{
  "hidden_size": 192,
  "intermediate_size": 512,
  "qk_norm": false,
  "warmup_steps": 200
}
MLP neurons of a small language model. Each row is named by its layer, matrix (gate and up: input weights; down: output weights) and neuron, and shows model dimensions 0-127. Each number is 500 + 25 x the weight over its row's rms, rounded and kept within 0 to 999. Numbers have three digits each. A neuron's up and down rows have the sign that makes its largest values positive.
After each neuron's rows, "fires after" lists the tokens most often just before its 100 highest values on Wikipedia text that the model never trained on. A number after a token or word is its count.

L4.gate194:520522510490506481522526496538479499477483499489505507523473426496434477490523488539487487490479484511502515478478500537511512497495495482491498492474526498488486493491516523474488497460476492469469518515534514472525503458501480502471460480489522459480471471552495536487506483484510512487460507581517511509526483461535490502525499475497525481531493496469443536479515499519520490480504
L4.up194:518467537473503485536542470534510537459493507454487511525477521514470500518464462492476474457530436486538494435491502514529495487488494525520491452486480482516487483493504513511490544501575495452521538517525530490481479492485481486461507474468497480481509479519513517496492500475487499491503534503505486542512471471507527536523461483505538520571484500477482522474552520483509500521487
L4.down194:520468512502530455509488524514539464485553466511507541509526518511497455481515519461469522519496539555523470548512481503476477505520532508479521512471474507551501535448481441511480495506516500535474492523515468481433534511501507479518564542506537513491536476504520496475515557525487490499519507467493529515510493490490505553486485472483507503529495526484496477503517470473496495502529
fires after: "nd" 35, "\n" 13, " " 8, " (" 5, "F" 5

L5.gate361:502477548539511497520547437543513476491525510471488494477480516494515516488547501506550514497483514519493456486499534495515522505539475467498489532512524508500507480492494468486430492479488523496501484474495538528519463497510477498525511466462537498479479520473547508512516458498545535528490496545505512499518545470542553501502496497490513505526474498468494580483500478499478515476460
L5.up361:454491482510542551511487506532491461500546481507496503525525494476472482493490493450549478525479534515482495497505480507498463533547487532481510483502503489454536464534502497495498486460504536494515468563458513524483496515486492522482480523513536525470499532480499499525480504503525510524568503514468464508486514452491506488535498504451541547492496501492545528532431501483536510476507
L5.down361:496564470513543479504451515492473484441514483511499490530510505452498466493512521483491482505481483481518499484531487462468495531487517546461478526515547520509512526531495493532507518548498516533489525511484484527534523509506493478507484517496526496491502534453584510525508513538509525530506486515485481526518479489498514540516473518500516518498528525450533525476513522491532517489485
fires after: " be" 19, "u" 18, "an" 11, "g" 8, "n" 7, " a" 6

L3.gate163:501525455529500503511467552493475497524528523474522533496496510524522503493459507515511495508480544519505508508466504500516526466513496451556561492487536532489502480495541479531476494473500528450511535492509480542499497506466508493509499497479495470537535476455490502538464517474520523524534546502498482451503495497515443505525525529498547487500509541481465477502530484478508467528488
L3.up163:497547487494519504516524528533497488511536506446533528524497521494540483499489501506491511521510501524512477494491502511508478467494510471521538458544544550491496485521489523530513514529484528483544543503504492551495521480479511515515454462518507489513542519495503549534462452520512512509528509489495458522500462494565521491473520534509504472495506519506502511514502492481489447534497
L3.down163:506547511505493460525529520468518485510534510433500491501499486478532530513502464494525543504534495441527548537509489519487481526478521479460510492512481537500496487508482535486476493497499511508502531496494468508525505483493542511494516501477504553487487505465511526545522505502506475527489475480546496465474493491526517453494480477503525495498518484460481471475492480499495487519485
fires after: "ou" 27, " e" 11, "or" 11, " E" 7, " o" 7

L3.gate53:448512488479527466494472513475475534476506507511505512465520474475540523508511465501509480469522470442515453552499481501456493560499502489514549482481550461493533505513483495537474510427517513526483491503482493474507482460501508477483467456487448518474524519498551502496499494523520502453440520534486489551493488468501453490493529507524507473523489519522483523507488488504508535520544
L3.up53:476514478470512464506497458467487514489485447517519547468475509466495483531473455447484507509499473512546517461497533457496472514523461526509493526493469459556483526487461568446493530519505513484513522512507534518530545527478499503471486469540525469518477486490513539507531491484501525515483501508485494516528483499493513510512509520477494479498479521487522553488470480536531501511461
L3.down53:533440491497500492486475490503504477506494523518484496526504488482509492499527492488461532530495522542549480485533475507475519498485517455524530494495462483493509505475493484492517503484535494505518529532498541526559494467517527543520521494478450531489486468452508502457510486518524490503501489457518479473493516518487518487502527449536468480447526503495480502489583507506486471484512
fires after: " S" 38, " s" 29, " " 12, "S" 7, " (" 5

L2.gate68:483519509524499486470493528490484475510534478462537450505486476521486462535485485496506502512508491515502510517505495497544491526527498498504478513482513504476472521484420516516466532562479498480541496494569485529502496506507470496526530481517474466491502531497441500470533481461496536531498517528529494485495472537486501531481500526534521462476547525483500458494505511462504489465499
L2.up68:490501521510467474469516543514470494471502469463559449521485475516492470507458502476527498516532506512520508540479469474504478527496505507460471484505524505456451532493437519504481535520488515488516508482535484515516481474522499504534516492521523464501504537485465483446534498498481536474513521522508518498491474502461520516484512490547524481492542491490488470492547498453517496478489
L2.down68:520539506475482479479493488516484502510529520516533462525485502505509507489463467465491493516496489479495511497498489458469462481527512507509460463470497513474501507534474504507519512509485529516489511504460541495525464521469487527509500522475505504493454491443553464473510519529481530527485515496515491475456463468504551531490501484536515487506501515539480454506525491493520515524483
fires after: " |" 54, "\n" 30, "|" 4

L5.gate387:538523518524508514504522531511518503499535507499522518490481461488516503464469496453521478497479485510494572526484491504532536513476509479492491508471524523473544518502539511545514477477509539501534509518483519517487469534462538510495525505496525508480468484518503536498464549537526505487474489481513520489486501535486466504528536493509480518506492485545513486527471478477503496466476
L5.up387:548548535509524479494549509459493494490472493541459526483488446478518479506482489511470517532513490473524523496519501465526515514489502527513517505534467489521473478457465515477476519538497509484483521529471499491464545531475506533483476543475534510497469535507511485463518488475509513519500516524507496477542508524450518520492454452480481538551493491510502487551539500486490506499500
L5.down387:507461500498495503550514536523526517485469508498519494491477470567484509532512516487478507510504496487437475503502504547497483515522509487455491507491463470526422500522526465487518511468520525486517493525526517475516544472457517517483497528514496482507498476483486491494544515469496489498523517501538516496520524485529521538504505512520554445526478503503509508484501476517505423527478
fires after: "e" 41, "ol" 11, "iv" 11, "t" 6, "r" 4, "er" 4

L4.gate390:488508554473531533475521522517462505489477536488513514504497433487532516506461493490542523516441448545493506495478476469502526491480491494520544522518518478513504518479518515470507466519487535496499502493556500517539471514546496536495449473493471472495468517433494502484501479526476455439478532500523477492509517512512493458514499518529513485535523466484487507517490466516541498471505
L4.up390:502536528503453509528464479440466529485485478500450548474482521516483492495484483511474542492504525491470482494488531542523458467512541511487475479508446491500481512513547512512554514487481455506481551521522506509508486473503520499473494455511505500498497489501454483464512501533522509476495565505522486515517487540501477465517533522469500529517521502522502495503521440477512456512494
L4.down390:482472532494525460519484525516489511542488524515461519516509527525487512507492508492519554478516514543508501483454542517510473483534479490530485480497526492495524477501554519523504492491493524429492527567499480490469518469487516508513442493464529512462471496508436492496480490445492466516482483477517489494514488518503471486525525495498499472500470543497496495504520487456521534470494
fires after: " c" 25, "oc" 10, " S" 9, "ec" 8, " s" 7, "c" 6

L4.gate304:449507466530509478528454471475513491474459499506514532445529495466551486514449507493484529503558500477517474497506534501467566531526456461497499503460545500500542511447520531532504534471544471491540472499520504514453514497515511463501500504499483487460496482548485513502541474515528514519503447474524501490465479529496519486481519502446520478509493487513527476489480488518518509488486
L4.up304:490500467478491496483486490524481528538460493533495527463514501521498464513457464520486506516487471539466468495504503461518451510539478479526507503504484510439454539470499489511464476516489487492492496528497507509432504502514471540471481520505477515492458488516494493507505456513467459515550527497500462478488540484470538481505527533469559480518523474527471482493504530480491518522482
L4.down304:497519496512524510478503505470502542506507526524518561502487480525520503488486485507479488481519457471509516514466502505461486504523501491481476519516456516453512525484502511488452507510476478483476499533446512529507493462500546519537532480508472497466494508484532488494468482497520487444488491519505530459527470501531498487506489485519506548502499522551574491487449547485486444530473
fires after: " T" 25, " t" 19, " p" 18, "p" 10, " P" 7

L2.gate280:490498480519468511471505494450475515494502457529485508497492542471521485478530546473514534475552485494520484530492515490509492545492521500532519534487447549487518505539502466484485493500521503474480478529496508504527511498512475519560557443511510502544475460487502503476486443484491525501524485519515506489513465498468490508485501519503488547485517530480468457532488484478523513481506
L2.up280:532496468515490520478519507440490507476485497499521451507493514503495474529521484485511528484511502506519512522521510487527489526484495493481541550459460544505560503494507481485499508481518502512483504514497489493517469554502478555523497415504458485516474474486531538488525470487471505460516482535534500486500484511455497497470524531473525505478517509486493475536515445493537517512532
L2.down280:542512464525523531491503515497477529454511470520482486515504506502481508516458543475510511457507496475500474546470535514467420493539515548508486526523487530518516506481526487499500495507492458499527553516478485504498523498492507506469495485467484510510528495470533517541520483473505457515518467502531523499464442504480558527521492516469529468474530481472509490554489481564543518551506
fires after: "ter" 41, " E" 16, "v" 15, "er" 7, "her" 6, " (" 6

L3.gate140:469519505514488516550470488523450480497510484528514514477495478507502502489523479462500499464528504534498502488520471459539501497461527529519530469504510533493499487529487485486513497464475469490484485519530502486505490538511492525494500471516538517455518514488479497496492489481481479504474512557514505529494510527527506489510451543519494529501511557449503500518506475538487523453505
L3.up140:501524489450529524497553536468537513511517452498520546520498497490522477541472455450517493520497437528495513477495461533531504471494497500475508536517502483504547535517510498486475512455532493489505465525515436531498544514523512512504506497487516496479501503493539513443485512463509465480478542490515434540515524542478503492500471525516468500451493541517484463488503472506526548525517
L3.down140:546498499496481512458466465518532500499492532469532486531500489497470529480475493512524574517486505515489526543519506514504501460536515477486506508520496533535454472543472506470494528515494511457476484505481510493560547488467524481477516496516491507490477471517511491492504484449513502531525522496513526494494471455506506534540475516478536501452495509519503478496535516506516460466502
fires after: "or" 15, "en" 14, "ou" 14, "t" 11, " " 10, "it" 7

L4.gate367:565478466530484494483486527513474480509510464517513481493492486471498491496513512509559517490500480479514474462497484452481487493499508523526498485552466507488503527512490509478472484512556473499484459517491516466484467524480493481468520486513513449514467470465518480464465512510481501488496490477458504464487471483574489470495503477533525486498486519560457523480456506472548524529509
L4.up367:521479497469483502515488523524503480467464446534455470507517468460480487479474510523507469542479456498507476501516521475438516531506502514505505497508486476501505529484515502473476533535507539556495508525475507463481497482416502515483521466528495494461530451520466490516493522479503516501542462515523517521534507466528479516521504497487478478467497499484506510507504478486511483497505
L4.down367:558476496494461523532534498486477502521509505468492517509509491501503472496503561498546486514466411499530496527489518535505557537490495507500460510546481510494502516541503496509462505464494528499493493525541496523511508442486507472511518491491500526500513500494512513464508491509541519501479456533465530502473458514540524543535529480491496551521496532472510526486482482513506511496517
fires after: "h" 29, " K" 27, "e" 8, "g" 6, " I" 6, "en" 5

L2.gate54:521530475511496482479496484491488500517456474470493532460491457506484496492469466472514505479479509504567535454484489500486488542471500473494492498471545491544496537502560484540493529526483516462514497463509507513514483552477510517541488509442539526522478487485444541436500474495486477471477487496525510496521481510532511478525471487522500506513538492525479461511491505528496521485494
L2.up54:474503477489496442493478502501498494539471480456538514484480494523487511473502470491497521502515496516564524490493494525473479520444503479478516481485536519556475530516560505467486496528505536454530471487475526513503455505467478534516493486452493493518476459487466486467454491529450476463459488495477499523537496484490516483468516465531492515485501484506477500477496539524521471471506
L2.down54:473535474470465509500472537494493524582513478510488451513529517499467526553524509488471520499524504472510432522487514471511459492526536488505511468526461496481527465488470493489535500515512519495481467480515520481515480463469529517445499500512515487513483500483526494543510503441518504502487541472514486497515460502501510549454493520500479506504498518530505500498521514478533477466490
fires after: "or" 30, "ar" 15, "r" 9, "h" 8, " l" 7, "oc" 5

L4.gate480:521492555519529487497530491483570470544469513469534511551514465508497483490501526487494508513514478500533501479516517432469502485530496471455492490519484471453480492531497501517538512521494511477507489504536470482513488515473495523473523502510487493505500504510530494514506537513523496504526492488477466508512504450449485529423546471480515504501494474521481540492459499473469509454486
L4.up480:501490488547502492499484469526503483484504501520534520501550482456517512485503491485455530511490507530505519519507457479504518561497484460481500522496509458472444463463522507521483504492498516485444521491528498518530540458471528483452481496510526482462506536492499494504509506536487506526518490509501460509523493517508472472503516529483474487532496511477546549452508488518459500496528
L4.down480:560482532476521459522514473501485538483511501515544503504507500481462527515455532503486507495481463445558499456518506487507551562491501482453499494465477500423494500482527507477454547484504488517500464502510493477501489492466542513491488466487495519470503496492538504492515499510493473480484537500502507514514487513523500508490525492515492537520513564501464496495451485458492512531488
fires after: " c" 23, " K" 9, "a" 8, " B" 7, " Ch" 5, " C" 5

L4.gate451:450541475463500527526514467515495518501476479498475504442461501492536514510501522476495488548529504484531501539513445453525504516490489536511509507529517486510503476521505511505488532464522466484519487509462504498510502490466498510547476494504502569485462486475511520484474445488471495470475474522506497500498503508492531457503548472508478501501531518493541502524501506506518522511484
L4.up451:476514473493531434515500533508476507508501457416501490530511506477500487486530471493493536494497487486497536523515494532493495520455484501514506515443486482496452474502522508485522496496506444478502457565508503503528524469557464489493461490517476510478516488494519511514494517493480474448486475497531463493511521469493524482488515506492510468517501498472490539495514527514475530450492
L4.down451:504527499501480514541507486484474499545483511488530469484513520522483487485510497508481496490508565503502526535490515466501483486471470514512570517512464488514491508522523453499479505503476521493499537489522486474546537532508547461479496462513449454535492493495503490524498527450544485480478489480527529495490460508482480534486539544500521512538506510511490483499541490513509548496493
fires after: " b" 25, " th" 23, "r" 9, "h" 8, "th" 7, "b" 4

L4.gate124:496520480488492518492493503519469493486493475541496531441488464504524504448497495477499531519476519542490529521515477529475471505533499473443490493495517517475508506484444483538530485488505499496511483493537519480488518487523506525462499497505465540495495533461479519536479471531518478492521508462544486498505542501501490502520532528493504486519481489523521547457533458543521520510480
L4.up124:527482480515489490481537549517489511456514539503505496547516496465480514527497499512480530573497493490497491540518513521510487508498491525493502464532491456408509501509491531494484487515516458515526525501498444489485556549524485537478498514502509514525506494470468468475534476509552478519529522529544502508518556533507496485498486481511518495502482477517482499490490506486501447456487
L4.down124:494484511456519483495516479487490495480520517486525478510497511496495513479486497519514518526514472533518499503470517527481491513482506466511466463448511531499551475502503525492486502521489495469493529477477497500514496455484510502488487548500520544520478482510506513489528515476463454525494492471489503520494481463469490478518496518519526506453521559529579519474525474534519531531539
fires after: " c" 36, " C" 27, "v" 11, " con" 8, "c" 7

L3.gate480:471469476509468483506495499469518466488506470454512473496487471543509504499512474495509495531498493488540502529516521507511487526508477529511511527451511520468546515501528495528502485512537542488519449486500477505438509516491470493507458502507426462528535540476487505492523503485494495537533484486459481523495532483460485505442485520466552488483445476479512485457507534472516501496484
L3.up480:516529475526471495547510504499501467481488484519481525522516490490520492479509492496491569499498527464463462526501504460502554544508506511459481528468495533498471515540522536483530521498509497488468510469516448447486556549486475493526489472508505486490510497549491470500558477509512466520525517479454509510494519455506518516475500539504495528549523515482496477441471537514490505531494
L3.down480:457497489511490437517528459527515493511529493472538471522457479483546519509513500468499513502502526474470551472525504481489529533467470493485485545506479505494484496506472492485512534447484492513536513494457497481489539521471494525501487559504515459452488495536503507462509474500544480498530484524437563493438520467516502478500525514499510493518515531528524525517510519464527460474479
fires after: " C" 24, " P" 16, " L" 11, "i" 11, " p" 9, " c" 9

L4.gate191:502518520514509557476480477460548457482513489457489484459479492519495495510481503504479490546487504469533536494525487542526524481512512515490473487509485532510519511461549486543516506461492492492514498518498519484496519568482462514501474483477463506492532523505489443526476494522518557519469473496473478479518543442478478505462498457504510493523472465524522511515509497505482526519503
L4.up191:446474524518503531505475494449523501490499506491518475460475434465499453504472536482561547500470473482506497509481480506494475494473480492543521504542506486527497479506459509494497545512451465510539496495500579520494528565508521476521452511501506479524513487524532485510497488517588514504520480498488460483488494444506524533493496477500503467500486492512488483451487499508464488484504
L4.down191:507515502542457513495476490538506527528458504455532494501531495496482499483498503526476447458499508509492473476501475554519514462504477502504477524504456512503481499487497499524486493497494487516507463516494528492530482486492494549527480463464545482510505475468475521490527516517486500490512497466445511492476493525475508497532505543508485493523475516558534531446451504517543513545503
fires after: " n" 26, " N" 22, " P" 19, "p" 6, "t" 6

L3.gate486:516518446519512480508526502520508452497458469480513521470452509516524499492498545507479503502459481503511481535511462504479498547459481501511515504554535492453501513504528509477525497538489526482584542491493488528502480531509460557518514496481473468465477465468496527493503538461473466501525532491490517446529479518523531474522512487519472534515503454513456516514525513494513529537482
L3.up486:483503499508508477530481485473510502503478491508504497501464493509531474481493460520485504481501503499525444531495496513480535523485484465541511451517440497504504505482506551486501511507507517517570495534487492503529466505529474518482500436479489489483513470505557486488501508491524460524521513512515479508524480495499560492488532487493446466466528505539442543521493519495527441525505
L3.down486:503470509517515501499510506485473527514532456506504533510482581473512516514476519489485498495524467510551487450487513493478494525500494488531491515504534474518520474524523533529523499495502501508520498512499468542492463479492538531521457480492516464490484464493507499465540466485503483544502481473460516486539509509503526559473495549481476538518472554520554516474539523517509502488513
fires after: " c" 19, " s" 10, " r" 8, " C" 8, " St" 7

L2.gate367:504488485535465480496463490498515464507482483506499460510496483484483480501525497485483508535521479517509493476488478523530461519475500466474513504478570539500489474531547483444511514442490491498478492485486499508525496493509461483506539456495527464502493500545492525490529480480545523479509502483484540528518453465510481477499509521493516545538531496506474507530534479490490503501493
L2.up367:475532461521496479520479467501485482505487479493512512507469497517471486514534484515486503542462494514484543496530511522510499512501500538515503522483485501532471488451506494480557504439468499452505534491491472517524461489531471463503497446455507480489508478528492548495495487469518487479497536452520515508524490482519562478468471516491484547482505497476507505554545502486502529502479
L2.down367:526556506479483515508503464486499502527512477517506463494485522512484464550514470464459468557494495522505508492515505510500474492528500496491470509448523519465526539503544478466503496501484530478498522465494553513522508430511514523501502510501468512507474483489538487524520440489559516450482499473508488486521481469504557507496467476473498512479472488552471483515497461507498505557484
fires after: "ter" 33, " the" 21, "er" 20, "our" 7, "her" 6, "ur" 5

L5.gate153:481533474516472485482490491564523496464492497480529460447469508443463495505470465531488522480495481536527485483501465491445504473551507480477499475496521508508524479495526507485475510469471492495468469478492495526489471523468511483497509479512469519529496507514439503499456513536474500459529519444480512518478477514487517492521510515493439515489494496540528523445477510511469480522496
L5.up153:498545525513482472540539501530511478496494510486491502524485535510473486487481515486516507516458450540471493530517529496460495504529510492468486491525465453500480504494514490468481500526492465512497490493469509489435504569513523462513514520510494502495516501518466453471502532539481474477520507496538548494522507527484501540476507520505488512531517517500484495495465502522520457496479
L5.down153:488492537520533508513538485440488482520510507492505480499480443488504537475533506533506490499516507514546479486520516534585509559528538482486508535506462532508512526520545512489519471514479499499540497512517501502488519492480489505490534524543471502474543505450504499501514465517495506505505467479526490511506522486437507512510475488493512504468470522498475529515512449499496522552554
fires after: "on" 27, " C" 17, " A" 9, "h" 8, "c" 6

L7.gate235:490494530526499497516505495518453531460544534498473513526480508502456505498543473499512468469516494474502485552476486515537491490476543499445479515525525494481514472485526458475480527481524505511537522500504538519466464482499548486481515545515502493517503479498505493471489516484518506477488526499496536513524528542468505489552506520532527476489546504536471481494500470507519512522462
L7.up235:471485506450522530483510529520510473549521512537478486487514542536479484513538538456515502551506495459516471519499526481479479522500446501532541477504520499521495493517435501501510519524475483531439523486485491516484511472500522503498472511449525511499538519465531518468491533520499507543521487481487490480524500521502475493471494524523508511498482509514489456501520494482540524460504
L7.down235:511497538484452481487488470488478506467452498479498479477460444520518479468534486483495454489515501492533481490507483515504481488535490501510493524458505486522472480521524509480509475448545496527498476494526488508522531467489482478481507468499525551483515475474481471497483540540487477489517472488494504512472557471501489512475459529523480495466453502512452482523500489491530465433494
fires after: "et" 35, "t" 19, "iv" 15, "u" 10, "b" 5, "ep" 5

L4.gate410:491482494536499529486535554491517476506525454499522461522502444462516449495537518495492514535496491537534519492502441534511520501535534475526521493537486545512520473498423514454495505474469514497487529506472512547530490498488562502512465487495523509516531477516490545492513519467532518458457496484502475530482487489499488437519507511491512529490463518505519489495491530497486496458515
L4.up410:485536528530479489494473508481521471492542455467549494498469468503542488516510516504535524518503519499531447477489474506512494539498536484481489503500494484511484470485503540478488536477467534526502502519551470519504496554476506488503495461476492519532530486474518528481502467509543550504502455505491495503479439504489500542512493454482496501505457505472494491494493506485470452481500
L4.down410:531529517482501500511482512505542520505486515480487462499515480485478508487502489521490524519538521496530557501539516515463502464518497482502444517507485497523529447457471512464550496545494493503488495488481501484506438497453529533493486511495501490467520501485507541511493509499496527478509546503529503517486455483487507474543526507502525487518488512486454427519496481483514543533486
fires after: "or" 39, "ou" 26, " n" 7, " N" 7, " e" 6

L5.gate271:511460471497536492451464526520472521500475496465526434512512490545506449514445515478504472475502511521494519485515510483534480484529516486489478475502497471453490531492449507522495551524498518516482516475491511487497463465481503515480519535480504480495458514514522478490529503518503544513527532514505538486469476462438493522464534521560518503485533474517489498496549493490505496484483
L5.up271:499454488511532472457505546501464517486508495465531447520493499549521484522429524477481479480488520521507501492496481454544456502521512491452485441495485487491474542499476515511472542530485498505498526468492514495514467468496520504496509525493509452492444486484508463478525501513503540524519548507500514495464470472457495500478507516528517484496531501520479471512531501495507490459490
L5.down271:514496488498484479480515524486516520496499499484519481524530485502511503512476506490506519500494496511512506482480482454536475481511533502484443441479487509487512500538453526519482484512472496497492502496484501512535464487510514523506517508519503461489480503464525489433497506526498535527506530490502484460479451475493540509473499547508501478519505523485477390503546484501513478487497
fires after: "\n" 100

L7.gate37:472491480506537563544503486495500514490480460499487459504508515489489487485526533496536522518490517519506530473508449476522503537488517470506488528511540467542496472493518507523526527462542476553554514508494526481482485491497516551521462488479503533510527536481507497516487481459483491454495538535494511510489496507501483499481517510518491521504449494490514466508486558507526515426498
L7.up37:498503510484512493507480505534460510502535524502504482492474499477451527555460492523501545538532475534514457493471473462525508498484514489500461492517494500531451524497485518501510528501519497536447464482534463559470500491518473503481505501512539521556506484499459450521480474515526492526496507498490468509487483509469529530527503509487507456497506467504542440464499458511508470479482
L7.down37:448492496506480479459507442549509485505517445476523498500538528502491548510495480458496477507466484495492501484485490495534539474517486485509494521479527502504517498486480512469483486509564506508476518497494554497529487484499488429461469507512480480491517531533484517498492475492460523473468513478519528470497520512520531488519502514522495521506533540542528485521526536533549544527513
fires after: "a" 23, "ar" 16, "ie" 11, "r" 8, "j" 7, "qu" 6

L4.gate257:458508489529478527529489478489470506473469535511451543467451481503506517495525532472491498530467475450506485478544505538508499517529466498468479527438480524494499518551507529510529474498560515519470469488480529496498539493521483506466465463483516512538479508499499505502485487501508470478509513466529540532485496489490482468416514513510543490496474490518520512486510482544518508509501
L4.up257:461448458523498534544510526483490506507501422526496498496533514503481491480472523520502463533496452489495478485482476533492476490499479503490497523430503528452524472543448521453466466472509482490534490537512496482517454509487519499463521580515517500473488533490473493513470494501533474504498523490479470503512526533484495495474526523528530494518536452493465469477530512487506517516496
L4.down257:509489518508470489557468533487470500456476434513523554505482483513458526469513506517489465489496518499512497531482490489514494563516570493504494507554500536522508481456460489476463524500491500471512480528517502465539508506505497495509519488498463483492458511497569506516511519477499483476523461495549488460499552526525496519535493504532498468480519452518491495458477476490483463496516
fires after: "pp" 23, "b" 13, " f" 13, "p" 8, " P" 7, " F" 6

L4.gate484:529504522517519507493492465495465501462492484488502518471489496504503527506468514468507499525468497513475494467525525528494537452494526522503525469478486465474501475499515516521481474458491511506498510501519537540435471476417521524492488508471471484532514456532562516515477488553482437464500495464502502524472562503513521526510547508492548493582514484514525510442470523514496503498509
L4.up484:492495489494478534455521527457477511472485481507514495468506496470498517488524510490504496478494487539506500507507527519541454478537522559487458508502453499489526527517481531502464474476496450441498495497536494503483550500492513470494521505487523458486541484530497482514513478505509471468542521477458533508535513504521591507475499512507487482479541467524472513497486518475497498521469
L4.down484:519496512459532484547498517436519514471496516482501508489505461464522508534502482475476516463478477486512525463530475508481500475503501494501512500501519536499502502469523485510448527497478512538493495471462470493503483511507489507526534476502518483500519499455523491529474525502552481493489477492467455456476507463530468517531483521565457539505535505473554456500509478458469481549475
fires after: " p" 14, "pp" 13, " P" 13, "c" 10, "p" 10, " C" 8

L7.gate52:483479509483522507490506519523481536465518501519494478501489482504499507502507505494488490548511480498471505491534519456491508529508462495492496519500447492502458504503474467512460471511475512484521535484500518495447514474529516545510507542496526521550518495507473528482512515449459553508494497583494464547501422501503496531465500472493521583478454522507486500536511532523493497474504
L7.up52:504467477469511493485497450528464539484501500466506513490507462542481516543473488483487462474496480551506523473483496550509485532477537474520522511521553517485491475510501503512490482494471439513491482525447494552503526491493471482489475503485516474525460506462481483528499505503492460513500488539480508501526547450492515591492506494533477489478522503480529499501498533529472476484532
L7.down52:515489510515479486552512445523503522498491492459465513467514538494525424480504488480495511538506483500455525472491532519508526490524489517526472515510486519496489519487460468502483478473533520465481527470482543448509495503454505490511493480515503536500498558527504471512518509481492524467485519466516499516495507505449480518450506506502455514493507492566487525550528524481512517524570
fires after: "ol" 11, " al" 10, "j" 10, "ra" 9, "ab" 9, "a" 8

L4.gate381:507495459538506520467520510490458468446504459536510506524466481503475494483510474492503451538471485487476496501501444525495539467538510468525490493534468516529521490497504500512475503490510504528508483580432517467468446479476482513519460488494498520522499484504497489486513527520519507496492468493509563490531491496500523522491531512531510486474482534497476519566502481471519500509499
L4.up381:501514504526507473559496469537521480517494479498514509505490533470486437512538497506480498517485537533486468486493486471432497488515519473555516510471547488522488500489532432477530505504498492514517493508475535499487444505526500464480490460504481477491455532451472464493502494494535476504476501482495525505484552478492492499462531509500467480511503512485522521528539466481469464503467
L4.down381:519541550485491515489483480508501513515490490467520529479471477513543483526471490460511513489520451486501502493497509519496506490528474528505492505497519514472528489534477467462489491501514486505481534537493498485507496471475481489482537525484495529452466550497520521472532466484487470517471480451508536512485539490479513475516481471494474536518483506533503505504465502473546487465516
fires after: " K" 26, "h" 24, " S" 8, "k" 6, "d" 5, "i" 5

L4.gate405:513451499492519482476488518496431515462466499469551447477525515510536446477461519514488490487522513513473509505510494460499460497558523471469493477500487510454481499504468534512454499544470523503507508471475526466514469499484518474480494518492525451508430494476498459497532487471487544522479517512514501544459504486440518544488494528527493521515550483491488486508525536501510505492508
L4.up405:470476519535510516443510546468455496488507486456531431507470484543526480518480502467470493499496513525477486526516491504466465504550513458490492435480485466508481493542481524510471562546501484501505496489524531500513488478486511477498514514510500473495442483469502462473533494494499539527515531511486472514482484452470473503464493476526467476527517522511484457486532518476472484481467
L4.down405:530495474465511472442503549491506492452465522478542463526524502530507499511450501483480499519503479496498514490479514476537453507525501483493474417492462494486499533509484525501486494517476493502498510479498503491517473490526507525521519502498517469488465515505513493473495497492518523504498555545483499504476445459458484503462512541528509476499498506521468457508550505505528498476464
fires after: "\n" 46, "'" 37, " it" 6

L7.gate217:481489464548496484509487484489500529537486484518507506489482466556512494483494502480484492549511476532547457458532481458469511466457523486524511490522523459489500530484480547487544517493484510522536486471485472500539471492469478486540517476536470515505506482488507475515521532544524471482538537515497485488542498488518518556480509474548506502517496515482501482495511510502496503487484
L7.up217:520539492525500458545501479501495524472460512505510531486491471525502506488538507503520526525476523503490471490454460544490508470475511531515506511489472513488492472520524518479563511546451465490497512524464444507499485486501496489542534515550558509473509466513487496470510517549482485497492493497584510510526519516496507468529479529467510500481542541511520491488499503476486490450487
L7.down217:524519520494483540506493516502499493510514487529463506576503487484510475487503508530501483502523441487536501467507530514505456494475492516508514494504486525527508507463486495524443513477504529489490563498479477486497503513465475517493524481482520470470497505534483497544463523514521474483470458543493505507507494468471498498518480462559507473486451519505520506462437460557480484561453
fires after: "ec" 29, "c" 12, "y" 6, "ic" 6, "ac" 4

L7.gate323:464517487501437535479518498516506492505494502507463480527505521474506528514515445501484451468490485486498516534510490465514456506503504519423490502512522478490473470508544503522483464476455511491476513536505513485479498492546527499491503486465476524459440446506502450462464480505466523514449532500526463500523507467518481512522505519506514505508543520529538522495522464510504521449540
L7.up323:514521489464499485496511476484458530502486493492528482464482486545499480451475507491501492506501476512509503516485473521514497513491490516528523499507518521551529520508505469563479516495533515493487471480492513474517494474477465509496524472507493481522454497521552542464444530476510546518502512509519510504553502515484488463502442512517508488515485542469524436479487517478492511538540
L7.down323:482471551475482509547507457508519488509455521515501532537475499526448469475528488479516569477508490501490514470529494515512520519492514493494515539442522535496484480456514466485460540479523464477483470484504512499521513472499496529510525485501511519493473473501482487475512529530506490480514445497489518506475499464505565523495498556535495496497485541483497473479535493510501530533510
fires after: " wh" 50, " b" 13, " t" 6, "t" 5, "b" 5, "ou" 4

L3.gate58:430482524511490507447515422532502480520483487479483516500510481503513478538472506494510496526487465496497510510547477495529525478539529479516508509515495492491450479543508482503539540514505519471546518478477499522525512502526517528456492468491529515467475498508495499482527518486465500535534532537536481518499491511559489521479495489475506477505487553458520519466524516542479503538524
L3.up58:490475551504455506492508451500437511477487523521491479537523521465498482520483512474507498496476493503464519462525483484554522483496515463493505497531538442496516486524530497519513507498509461516487496446522508495488528529480520537509484506481515453518522491500480506517491527512508464515554540501483544499496494503534480526481508483530461487526471521505494469502512492513471502461508
L3.down58:488505475510520468448488498488444508487502506504508554489533542504522518478467487476496507477492496497490487481484521500431567477507491499505477533507477486543501501533412512506525514481507493471488497499512528477487474559519485550504526496496501491481495488464507489516500504509521424518491501477536473514523488491514495510566505505477484498538521495511462508501506506546495508476533
fires after: "ed" 30, " was" 16, " is" 15, "en" 10, "le" 5